MLP neurons of a small language model. Each row is named by its layer, matrix (up: input weights; down: output weights) and neuron, and shows model dimensions 16-79. Each number is 50 + 10 x the weight over its row's rms, rounded and kept within 0 to 99.
After each neuron's rows, "fires before" lists the tokens most often just after its 100 highest values on Wikipedia text that the model never trained on; "fires after" lists the tokens most often just before its 100 highest values on Wikipedia text that the model never trained on.

L7.up210:59 47 57 60 44 37 50 61 50 29 55 49 49 60 57 60 44 54 68 56 70 45 64 54 61 67 58 50 58 40 35 58 55 60 36 65 55 57 52 45 64 50 60 38 36 54 52 50 55 31 32 58 44 58 35 68 46 41 54 47 53 60 54 33
L7.down210:54 33 58 48 60 41 58 61 58 64 50 53 60 46 50 56 63 40 52 62 47 50 44 41 39 52 43 57 42 44 50 54 51 61 59 44 58 54 49 65 49 55 41 38 37 28 45 46 41 78 41 43 48 43 51 51 43 43 66 53 51 46 62 58
fires before: " |", "1", "5"
fires after: " |", " ", "3", " –"

L7.up1069:57 43 40 46 66 49 60 55 46 44 54 51 36 52 62 26 60 58 56 53 63 40 61 52 59 53 60 45 56 79 54 46 56 45 60 51 62 50 55 48 54 36 62 70 41 57 48 54 66 54 50 55 45 43 51 41 51 47 67 39 38 52 64 53
L7.down1069:59 43 50 61 44 48 33 47 59 71 43 51 51 54 43 43 38 44 66 64 28 63 58 38 67 64 53 30 47 42 51 55 53 56 61 32 56 47 75 40 62 58 48 48 53 46 52 56 34 53 57 56 66 46 36 55 53 54 50 51 28 55 44 56
fires before: "9", "4", "1", "0", "5", "8"
fires after: "1", "er"

L2.up1337:54 43 57 50 38 46 40 50 56 47 50 41 55 52 63 31 15 49 48 53 71 67 46 61 45 40 46 50 61 46 54 48 19 51 59 65 40 53 53 46 52 48 48 45 58 48 68 57 60 42 59 35 53 56 36 46 50 23 59 55 68 45 63 54
L2.down1337:73 29 39 59 49 63 41 47 64 58 48 44 53 54 48 44 54 47 60 58 33 43 52 35 37 38 64 33 63 48 61 50 63 25 41 57 60 41 42 60 39 60 45 38 44 56 57 39 45 58 41 70 52 50 51 34 37 44 52 80 50 53 60 47
fires before: "0", "1", "2", " ", "4"
fires after: "1", "\n", "2", "3", "0", "4"

L3.up1272:60 58 45 62 50 48 41 49 57 61 30 49 72 47 50 46 44 48 71 42 48 45 52 44 44 48 32 51 64 72 51 44 51 52 48 64 54 53 80 54 55 44 53 59 46 57 21 57 55 62 70 48 59 52 38 55 23 47 54 48 48 56 61 50
L3.down1272:58 61 34 64 60 50 37 52 70 68 43 54 53 53 40 56 58 50 31 46 63 59 50 52 35 48 44 35 56 49 38 41 59 34 54 38 56 38 42 53 72 50 60 59 39 55 55 40 43 53 63 39 45 52 61 59 42 53 44 57 53 52 51 52
fires before: " ", "\n"
fires after: "1", "0", "3", "9", "2"

L2.up359:59 42 29 46 42 36 53 45 55 58 54 55 46 60 49 62 58 77 36 27 54 61 54 58 23 61 52 39 39 42 47 47 41 52 47 40 43 34 44 43 44 31 51 53 41 33 58 71 65 68 44 50 59 55 42 38 43 53 57 47 50 75 58 35
L2.down359:36 55 46 58 70 60 57 38 51 39 58 71 49 49 50 48 42 39 54 34 66 59 42 45 72 38 45 45 66 55 53 44 24 50 48 30 64 52 45 43 47 58 41 47 58 61 33 56 40 43 36 43 67 46 57 42 48 29 49 68 53 40 49 31
fires before: "–", " |", ",", "1", "0"
fires after: " ", " |", "–", "ist"

L2.up366:59 34 74 47 47 54 56 58 41 45 41 54 49 48 59 57 32 71 52 46 67 49 65 52 61 65 56 54 54 50 53 55 33 42 42 57 54 46 30 52 63 32 56 37 36 52 45 70 58 60 51 69 44 59 48 43 53 42 57 66 51 72 46 59
L2.down366:13 58 64 75 55 56 56 57 45 60 39 54 62 44 39 45 47 44 41 26 30 53 39 42 42 48 44 47 50 38 40 39 68 48 44 42 37 47 54 51 46 68 49 53 39 47 52 38 48 59 47 53 42 66 66 58 54 46 50 67 53 40 47 46
fires before: " ", "t"
fires after: "1", "0", "th", "4", "2", " "

L7.up1132:61 44 56 48 41 48 42 37 62 49 54 42 34 50 68 47 38 46 53 62 50 55 57 51 64 51 63 43 44 32 54 61 37 51 59 48 47 32 50 60 61 56 46 49 33 47 26 69 58 47 54 52 52 55 38 42 52 53 63 46 57 55 61 64
L7.down1132:45 41 44 42 53 48 48 34 45 66 44 54 68 63 45 64 56 50 66 41 42 64 43 37 41 29 57 40 40 51 50 45 63 26 59 34 49 33 24 55 31 42 43 51 44 47 36 62 49 51 31 49 62 39 45 56 52 42 52 51 57 58 43 73
fires before: " ", "a", "e", "es"
fires after: "1", "or", " |", "0", "it"

L3.up1269:30 39 56 58 62 34 51 63 43 62 55 43 39 33 52 67 56 49 59 57 41 51 65 51 50 51 55 49 48 68 52 60 52 45 57 51 41 45 45 55 60 46 53 47 35 65 46 55 56 55 50 46 57 36 41 36 41 34 61 42 48 47 62 62
L3.down1269:53 36 49 63 41 45 46 43 51 65 34 34 68 45 26 40 60 41 66 48 58 49 52 43 59 44 63 50 71 50 51 66 70 53 69 37 59 44 42 40 51 61 57 48 39 51 34 56 45 47 46 57 58 41 41 58 46 36 54 49 46 57 42 58
fires before: " |", "%", "1", "8", "4", "5"
fires after: ".", ",", "7", "0", " ", "4"

L3.up1482:43 51 49 58 55 54 34 50 46 46 60 47 51 50 57 52 62 42 61 67 62 57 56 36 57 47 40 56 53 68 71 62 56 54 53 57 70 39 43 50 49 52 53 30 47 72 59 49 54 43 45 47 53 54 41 60 52 47 44 18 74 63 58 58
L3.down1482:48 07 55 40 50 64 58 61 55 55 43 45 60 54 40 62 57 47 50 61 62 42 64 43 44 63 69 48 41 40 54 51 62 48 50 60 38 42 55 56 42 42 41 54 61 47 53 60 61 57 49 46 38 41 51 60 64 41 56 44 54 45 68 48
fires before: " |", ".", "8"
fires after: ".", "5", "os", "7", "6", "4"

L4.up219:61 39 55 81 53 40 54 47 48 40 61 53 51 50 43 62 61 57 53 53 61 46 53 52 72 32 53 55 55 60 37 69 40 46 48 52 58 44 50 50 64 45 62 42 53 49 48 55 54 28 40 55 62 55 34 51 39 44 64 34 47 57 60 50
L4.down219:54 47 54 50 48 45 45 45 30 47 68 59 50 59 51 72 44 52 25 49 55 42 38 56 38 61 54 58 53 58 48 64 55 56 59 43 57 39 71 61 60 49 50 36 55 59 51 65 43 49 53 35 47 72 37 52 55 40 61 47 47 49 14 53
fires before: "er", "t", "g", "ly", "est", "ge"
fires after: " l", " J", ",", "ar", "l", " and"

L3.up764:36 53 55 62 47 56 36 57 47 37 55 60 45 36 42 56 44 72 60 48 62 57 68 45 49 50 45 42 56 54 59 56 37 37 50 48 39 56 50 52 59 50 58 51 39 41 52 62 63 37 44 55 56 44 52 36 42 41 56 53 49 61 50 52
L3.down764:36 27 41 42 66 54 50 48 53 52 57 48 58 61 32 60 55 40 51 29 48 45 52 25 44 46 59 45 40 40 34 50 60 48 61 37 33 61 41 56 34 32 57 49 77 39 57 53 50 58 61 61 44 66 43 57 31 63 54 49 54 53 46 47
fires before: " |", "–", ".", "R"
fires after: " ", "–", " G", "4", "6"

L7.up1162:58 45 72 51 39 32 63 47 42 39 70 49 50 46 51 58 39 65 60 62 65 65 64 63 67 50 54 56 63 48 53 58 72 68 37 68 55 46 43 51 51 63 58 40 46 29 56 55 63 55 50 56 50 48 27 49 59 44 41 26 42 52 60 51
L7.down1162:64 37 28 60 61 55 70 37 42 50 53 35 47 58 44 50 60 57 55 37 32 57 43 32 68 37 54 37 41 61 48 56 58 22 51 49 44 53 45 54 59 48 56 49 52 57 49 42 54 64 55 47 54 54 76 57 27 44 64 61 65 48 30 57
fires before: " |", "1", "2", "5", "0", "8"
fires after: " |", "N", " L", "o"

L3.up955:39 42 56 61 64 41 54 63 60 57 57 38 59 56 40 52 47 70 49 42 56 68 50 62 55 36 63 80 48 51 51 55 57 60 60 54 53 49 53 52 76 34 46 47 58 42 45 55 44 49 45 30 41 35 51 55 28 61 62 65 66 51 54 53
L3.down955:55 28 52 47 49 31 49 52 54 71 34 70 56 54 35 57 50 39 74 48 63 50 54 50 34 53 53 44 56 46 22 53 39 38 43 49 47 57 45 60 36 55 64 57 51 59 38 38 38 47 37 47 61 43 43 34 48 56 31 57 45 48 44 57
fires before: "we", "uc", ".", "al", "it"
fires after: " ", " b", " m", " B"

L7.up391:60 41 39 55 51 31 63 51 50 64 49 52 41 51 29 48 62 51 79 57 47 51 62 56 38 42 68 53 58 44 53 53 69 63 54 64 59 72 41 47 47 56 51 35 45 51 65 37 61 28 51 68 42 66 42 54 24 44 53 26 35 49 37 43
L7.down391:58 54 57 55 55 48 69 64 63 54 49 58 40 56 37 52 55 63 52 56 76 61 64 68 48 44 62 35 49 40 71 60 63 34 48 38 46 53 51 50 56 40 51 55 38 51 54 45 40 43 23 68 41 55 54 75 34 52 41 46 23 45 46 64
fires before: "an", "ary", "ly", "\n", " the", " /"
fires after: " J", " Jan", "ak", "ward", ")", "|---"

L3.up1060:32 56 50 59 59 59 57 44 63 49 47 40 55 39 58 45 66 51 55 54 51 57 52 57 57 45 49 61 46 49 53 52 45 61 56 62 58 47 39 52 55 67 53 54 44 43 51 58 50 54 61 59 57 56 56 49 34 60 58 58 56 53 50 51
L3.down1060:38 24 50 58 61 62 59 60 54 41 41 42 54 46 27 38 36 63 36 46 47 41 50 50 51 42 42 63 70 47 56 49 52 58 46 51 57 44 42 47 51 38 49 33 42 31 57 48 44 57 46 42 68 45 39 62 82 50 43 66 50 44 53 55
fires before: "ad", "en", "re", "i", "ou", "r"
fires after: " A", " a", "A", " |", " N"

L7.up614:54 51 55 70 52 49 44 67 32 39 64 35 38 62 42 60 64 64 50 51 65 53 62 54 56 42 51 55 65 41 42 62 56 47 44 58 43 43 50 40 54 51 57 44 18 40 50 56 51 51 37 39 64 44 46 41 60 51 59 47 49 61 56 43
L7.down614:68 38 39 85 47 40 57 51 41 63 48 59 50 61 37 45 57 55 57 57 36 49 56 35 48 42 33 53 46 56 59 31 55 48 61 32 58 55 58 41 40 51 47 38 49 49 46 53 55 47 45 48 60 56 70 48 59 53 65 65 46 65 39 61
fires before: " |", "1", "0", "01", "02", "6"
fires after: " ", " |", "-"

L3.up395:64 32 51 49 52 47 32 50 62 58 23 48 58 39 46 57 39 65 60 47 54 47 52 44 39 35 48 45 39 71 55 57 27 46 39 50 42 61 73 57 66 58 56 43 45 48 39 60 59 63 63 58 55 57 46 48 38 28 65 43 41 69 64 49
L3.down395:52 36 36 35 39 47 52 61 69 55 36 47 63 45 45 47 68 39 51 56 37 47 55 50 58 64 48 38 44 42 44 47 50 44 60 41 34 53 33 57 50 53 50 40 43 49 62 59 41 50 55 34 65 45 46 47 61 59 55 32 63 46 41 54
fires before: "0", "1", "2", "3"
fires after: "1", "0", "2", "3", "4", "5"

L7.up243:74 42 46 55 37 39 51 45 56 34 55 34 68 64 35 42 50 50 62 39 54 45 48 57 55 40 45 33 53 64 33 65 50 60 51 56 50 54 59 28 65 68 60 29 51 62 40 51 52 56 38 61 58 49 55 46 51 41 56 34 54 60 53 37
L7.down243:56 57 38 53 60 49 55 59 63 47 43 57 51 45 61 49 42 36 68 58 59 49 60 39 43 43 44 58 46 35 41 58 47 49 44 63 58 50 38 63 48 45 50 60 34 42 65 36 49 45 38 53 45 40 65 47 41 60 50 41 59 44 43 66
fires before: "ic", "ed", "mer", "m", "ical", "e"
fires after: " m", " M", "c", "C"

L3.up1111:59 32 36 38 75 51 60 60 45 60 40 36 51 62 41 43 53 60 65 57 50 46 54 85 46 53 57 65 55 45 40 54 40 45 45 56 57 54 59 50 51 42 48 48 50 55 55 47 60 61 64 50 53 52 48 58 46 44 79 65 70 51 42 50
L3.down1111:54 50 58 45 57 38 48 61 67 37 66 62 45 45 43 54 65 52 45 39 62 55 50 48 53 54 48 37 53 68 43 50 59 61 41 46 42 49 51 68 53 43 51 36 41 62 60 42 63 35 49 45 50 61 38 63 55 51 40 58 35 62 50 65
fires before: "ary", " ", "\n", "al", " R"
fires after: "eb", " Jan", ")", "ess", "b"

L2.up1499:72 21 62 48 59 55 46 57 47 45 47 63 38 45 61 50 34 65 44 66 72 51 66 50 45 42 46 50 55 47 48 52 23 44 41 73 45 47 38 56 49 52 56 57 45 39 45 71 64 50 66 54 60 56 43 46 48 31 49 39 39 57 60 58
L2.down1499:43 57 53 49 57 49 37 48 67 52 54 42 57 44 58 44 46 48 57 35 42 46 55 54 44 50 51 47 54 49 41 27 59 39 49 42 53 48 49 42 42 55 47 55 44 47 67 42 50 35 44 35 59 39 49 23 27 33 63 57 43 49 39 42
fires before: "1", "0", "2", "3", " |"
fires after: ";", " |"

L4.up351:42 51 62 61 65 44 51 40 40 57 34 46 36 48 63 46 49 61 45 33 63 58 52 62 54 37 53 59 54 65 44 49 51 47 49 57 54 40 23 52 44 57 53 37 64 55 69 47 66 64 40 55 53 57 51 40 48 65 71 68 53 41 44 42
L4.down351:43 57 64 60 42 43 42 52 58 66 40 38 34 79 39 55 28 36 48 52 33 45 49 39 42 46 42 65 39 61 49 44 66 57 47 53 48 60 35 58 37 51 50 49 51 45 61 58 34 44 58 54 64 53 45 36 66 65 56 64 55 53 76 56
fires before: "le", "ess", "qu", "ro", "ad", "us"
fires after: " a", " A", "T", "A"

L3.up773:49 62 62 54 38 43 45 50 50 39 55 56 55 57 50 50 45 64 32 63 56 68 46 33 49 57 43 55 49 68 56 62 32 54 41 46 42 34 37 57 62 60 44 46 35 54 64 60 58 46 65 53 56 38 39 32 66 46 48 44 58 50 61 45
L3.down773:60 00 66 53 56 31 55 61 56 71 32 49 59 41 42 53 54 57 40 53 38 37 67 63 45 35 42 48 40 48 43 73 56 40 37 43 51 44 53 66 50 39 57 57 39 31 42 43 42 47 52 51 49 46 67 59 41 47 53 55 46 53 37 46
fires before: " |", " m", "97"
fires after: ".", "7", "0", "5", "6", "3"

L3.up263:65 45 56 42 44 43 55 57 58 50 37 41 52 45 71 48 42 74 62 48 58 54 70 57 45 50 51 57 40 50 63 45 43 55 64 64 55 27 75 53 76 51 64 50 53 58 60 63 55 49 41 57 48 46 41 53 51 35 58 47 48 50 73 64
L3.down263:43 26 44 59 49 55 53 58 70 36 56 46 38 49 52 36 51 50 45 70 51 57 56 47 57 57 50 46 47 60 39 62 52 36 47 57 47 34 44 58 38 41 47 54 49 56 43 62 48 44 44 72 50 36 50 59 51 59 51 46 53 62 59 54
fires before: "0", "1", "am", "2", "3", " |"
fires after: "1", "2", " H", " l", " h", "4"

L7.up619:54 52 52 52 39 48 45 68 58 57 59 27 45 59 62 46 52 53 51 53 56 49 47 71 47 52 40 31 54 33 53 52 43 44 32 65 54 52 57 48 59 46 45 33 36 47 58 68 51 54 45 41 50 52 45 54 49 43 57 56 55 57 52 46
L7.down619:62 48 56 85 58 47 44 60 51 53 50 55 65 51 53 49 57 56 49 49 39 48 68 40 46 34 34 46 49 31 32 51 72 62 42 51 53 54 44 47 36 48 43 34 43 50 53 39 68 59 45 50 47 62 64 52 54 40 55 51 43 57 58 51
fires before: " |", "0", "2", "1", "6", "3"
fires after: " |"

L2.up1278:61 19 48 48 40 61 55 67 47 27 43 46 45 41 53 52 38 62 48 42 59 48 75 71 62 34 54 49 43 46 64 48 43 60 39 62 45 71 48 41 44 55 46 41 46 48 46 64 66 70 57 51 61 45 62 52 46 43 56 73 30 52 59 42
L2.down1278:36 56 41 41 56 35 53 43 34 66 65 50 52 40 47 51 52 58 46 42 17 46 54 54 39 46 51 25 52 46 53 60 47 43 60 64 42 53 58 48 47 57 35 51 46 53 35 57 51 47 35 61 38 62 50 59 63 55 52 66 32 27 55 49
fires before: " ", " |", "\n"
fires after: "1", " |", "2", "0", "5", "9"

L7.up17:39 70 64 52 37 51 63 58 46 49 53 37 46 40 42 53 37 56 58 60 54 53 59 56 60 59 56 41 46 50 42 45 55 43 42 58 39 46 75 48 55 65 57 31 55 53 30 47 43 49 60 48 62 65 42 48 61 43 57 61 32 64 64 50
L7.down17:34 53 50 68 64 52 51 48 65 53 53 53 29 56 48 64 45 50 52 63 40 56 50 46 52 53 31 44 39 50 38 53 65 31 45 69 51 53 33 41 57 70 59 51 49 49 55 60 48 57 66 49 48 65 62 68 34 51 39 54 47 39 54 46
fires before: "0", "1", "l", "2", "port", "fer"
fires after: "ran", "1", "3", "0", "2", "4"

L7.up687:75 36 41 44 46 42 50 52 49 20 53 42 56 61 53 21 55 48 66 55 41 50 53 36 44 62 48 39 53 47 54 54 54 62 46 54 57 49 43 32 71 63 56 53 49 35 63 59 61 43 48 59 60 45 54 41 51 65 46 17 37 58 65 41
L7.down687:50 42 41 42 57 49 47 38 50 56 49 43 61 42 51 49 53 41 40 33 40 47 54 45 63 50 52 48 48 41 52 51 39 36 53 45 62 53 38 39 41 63 53 34 64 39 47 49 60 43 39 37 62 29 65 46 60 48 71 60 58 48 61 42
fires before: "e", "ed", "ie", "em", "ing", "er"
fires after: " m", " l", " M", " L", "ar", "ur"

L3.up223:64 35 58 56 49 49 47 58 56 44 45 50 60 22 30 44 67 51 66 62 54 50 52 42 18 54 55 61 61 67 26 55 58 51 45 44 38 52 63 63 51 55 55 45 49 41 30 60 54 49 50 43 41 57 43 52 51 37 54 48 48 61 48 41
L3.down223:57 20 44 42 51 73 48 59 60 52 54 43 55 60 36 49 41 55 61 62 42 58 40 33 49 57 62 36 70 41 69 59 75 44 43 50 60 51 52 47 43 50 54 50 53 41 61 43 30 46 45 39 49 56 48 60 73 55 63 62 69 55 53 51
fires before: " ", "\n", "r", "e", "st"
fires after: "0", "1", "2", "3", "is", "c"

L3.up1311:49 62 51 69 41 58 55 54 49 56 30 53 50 50 43 44 48 40 54 57 61 45 44 62 43 36 65 56 55 48 51 69 50 52 42 53 59 35 52 73 68 61 45 33 62 56 46 51 49 47 52 35 48 57 33 39 49 59 46 60 58 53 57 57
L3.down1311:34 11 59 51 59 45 50 63 61 64 64 55 56 70 36 44 69 46 42 63 50 55 54 55 52 53 47 33 40 54 49 57 49 31 33 57 53 43 55 45 33 55 58 64 53 56 55 61 60 65 44 56 47 35 47 50 47 59 52 35 41 45 45 45
fires before: "uc", "als", "ent", "al"
fires after: " ", " v", "v", "all", "e"

L2.up670:53 34 47 57 41 42 62 48 35 44 26 39 57 43 42 55 51 63 54 53 67 45 56 60 29 41 47 49 31 66 64 53 53 52 40 43 58 28 52 34 49 71 48 44 50 51 55 50 52 65 42 32 59 40 31 41 47 58 61 59 69 61 72 72
L2.down670:46 43 50 48 44 43 69 46 49 54 50 50 51 53 34 49 52 39 52 40 41 50 39 65 51 47 28 59 44 47 46 64 58 33 37 57 74 46 44 35 39 41 38 58 47 44 32 57 38 63 55 53 42 49 43 40 46 50 54 45 51 50 75 56
fires before: "==", "The", "In", "===", "H"
fires after: "."

L4.up586:36 51 56 54 49 39 60 57 47 68 51 51 55 58 62 55 47 47 57 60 45 58 54 42 51 58 59 71 48 83 49 65 32 56 60 50 51 55 54 46 62 65 68 37 29 57 36 37 51 40 32 44 66 62 49 38 40 36 58 60 55 65 56 39
L4.down586:43 31 59 59 59 35 64 64 49 66 58 62 74 55 48 67 59 43 41 54 28 45 38 43 39 35 44 55 60 40 43 56 49 40 63 52 34 58 49 55 51 65 56 40 48 71 52 36 40 42 56 44 55 42 40 53 47 61 57 50 52 67 43 40
fires before: " |", " m", "%", " s", "."
fires after: ".", "0", "7", "5", "3"

L3.up1078:68 48 47 48 59 59 42 47 36 40 50 48 63 66 42 52 38 51 46 63 66 64 46 44 41 41 42 56 49 46 50 44 50 58 35 62 53 52 53 42 57 55 54 51 42 63 47 71 53 89 59 56 51 55 50 53 26 54 41 49 61 59 67 64
L3.down1078:49 51 26 67 42 44 46 36 52 61 67 56 49 51 54 48 64 47 69 46 57 43 68 54 39 52 47 47 36 40 44 52 51 39 46 47 54 58 38 33 34 56 51 73 48 49 56 49 47 55 47 44 46 57 33 61 50 59 51 52 58 55 29 56
fires before: "==", "-", "|", "The"
fires after: ".", " ==", "===", "ar", ":", "=="

L7.up405:45 64 50 74 28 47 48 44 30 40 53 55 44 38 60 31 44 48 51 58 52 53 62 43 49 35 37 40 54 54 33 63 50 60 59 57 65 63 58 48 57 46 49 39 39 50 48 58 47 38 43 54 54 56 60 44 41 47 65 40 30 58 62 42
L7.down405:56 38 44 66 58 43 61 54 43 50 53 47 48 58 47 38 47 52 55 53 54 55 56 42 50 35 50 58 47 50 58 39 35 40 76 28 34 52 56 48 34 54 44 45 44 38 59 70 52 67 65 39 48 40 61 51 32 45 55 62 58 47 53 58
fires before: " ", " |", "p", " P", "1", " A"
fires after: " ", " |", "5", "7"

L2.up1168:41 46 53 51 70 44 49 52 42 49 44 58 40 51 53 66 61 60 54 70 43 55 59 58 51 37 28 73 58 44 38 27 66 44 37 61 52 59 47 28 60 56 54 52 50 72 49 51 66 64 54 62 43 47 48 39 36 53 45 47 68 56 63 32
L2.down1168:46 49 59 52 56 52 26 33 31 42 50 48 63 61 41 63 45 37 61 44 40 39 61 40 48 51 45 40 41 47 59 57 42 50 57 48 47 37 30 22 50 36 45 45 49 53 44 62 53 54 54 50 27 74 58 56 44 46 39 74 43 44 52 45
fires before: "==", "The", "S", "-", "A"
fires after: "."

L2.up356:48 47 47 57 35 57 45 63 38 50 53 70 44 48 49 35 50 69 53 74 71 41 73 66 41 35 49 40 45 48 41 44 38 56 49 54 55 56 47 40 45 41 51 65 47 34 63 64 55 56 35 63 57 64 43 45 40 42 52 47 61 38 53 50
L2.down356:51 57 37 72 57 44 56 55 37 69 40 37 55 54 72 25 38 56 55 62 34 39 41 53 51 50 45 38 62 34 55 47 76 45 38 49 55 47 60 59 59 46 49 50 37 33 57 63 39 46 40 34 44 55 64 55 31 48 41 71 48 41 66 57
fires before: "t", "S", "N", "K", "–", "n"
fires after: "ist", " A", " (", " H", " R", " the"

L2.up1441:52 38 49 44 79 42 53 44 37 60 54 41 37 45 36 40 53 57 43 58 44 36 64 56 37 55 60 50 40 50 48 35 58 51 47 59 60 43 44 40 50 56 47 49 47 41 47 67 63 51 52 41 54 35 42 49 50 68 55 54 39 69 62 47
L2.down1441:56 64 56 49 44 51 47 55 38 53 60 68 62 31 35 53 55 46 51 67 29 61 36 19 58 58 64 46 40 54 44 64 54 47 53 58 63 57 45 45 55 60 42 50 72 61 68 64 53 41 65 39 50 59 57 56 54 46 53 49 49 61 77 44
fires before: "0", "5", "4", "3", "2", "1"
fires after: "1", "2", " p", "ic"

L2.up1050:54 42 62 57 39 39 56 62 41 66 30 33 62 44 52 65 50 59 63 51 44 50 58 51 29 49 48 61 43 47 53 60 39 55 47 45 65 37 42 39 61 58 49 48 52 36 48 74 46 65 51 52 47 46 34 46 59 46 57 53 52 65 70 43
L2.down1050:37 47 44 42 46 53 67 37 39 59 37 32 59 49 14 50 43 54 45 44 41 52 52 53 63 51 40 48 44 53 45 31 50 53 36 46 41 45 42 49 35 53 47 64 48 53 45 52 46 66 67 42 58 61 39 36 41 41 46 46 44 42 58 55
fires before: "==", "2", "The", "1", "0", "B"
fires after: ".", "ation", " ch", " /"

L3.up932:39 33 46 47 68 43 42 63 39 39 58 59 57 49 54 40 47 59 55 45 65 60 63 43 52 51 45 51 59 66 66 44 31 43 47 71 46 52 46 48 56 31 67 40 46 51 28 50 55 43 64 53 61 45 52 47 51 40 47 55 50 54 50 59
L3.down932:38 00 49 45 54 56 37 58 44 50 64 59 54 57 46 53 58 34 48 41 45 51 46 34 42 45 47 52 33 47 51 60 44 46 72 61 44 48 47 46 53 52 54 54 44 50 56 56 53 39 60 54 47 54 48 57 62 42 48 62 57 50 53 66
fires before: " |", ",", "p", ".", "6"
fires after: "4", "6", "5", "3", "8", "7"

L3.up639:58 54 50 45 66 56 48 81 41 64 58 51 38 52 34 54 57 49 55 52 52 59 54 40 63 55 53 49 50 61 45 52 36 62 53 54 58 38 61 66 67 58 65 33 35 67 44 42 58 49 56 54 66 44 44 46 67 42 68 44 59 47 58 53
L3.down639:46 04 42 39 62 55 48 69 41 63 59 56 54 56 44 55 65 45 31 50 56 58 48 33 43 63 60 53 34 46 48 43 49 45 58 36 47 38 47 58 58 51 48 54 44 58 46 38 46 51 57 50 40 55 50 52 52 46 48 46 46 59 58 57
fires before: " |", ",", ".", "8", ":", "9"
fires after: " ", "2", "0", "\n", "3", "+"

L3.up1309:31 48 55 45 40 58 50 42 63 54 44 57 60 57 71 52 42 55 48 55 60 56 68 56 25 52 56 54 43 53 60 56 45 47 57 57 41 40 52 67 56 54 47 58 51 64 43 52 53 50 47 69 51 50 47 56 35 26 51 53 52 58 68 33
L3.down1309:49 35 38 55 48 69 64 61 48 57 42 62 45 42 37 46 42 50 38 50 66 64 37 37 41 66 69 51 67 56 41 62 44 41 59 31 40 52 57 45 71 46 52 44 58 55 51 66 48 41 45 39 55 58 51 54 58 54 28 51 48 55 58 35
fires before: ";", " |", "ess", "at"
fires after: "–", "ong", "oc", " ", "c"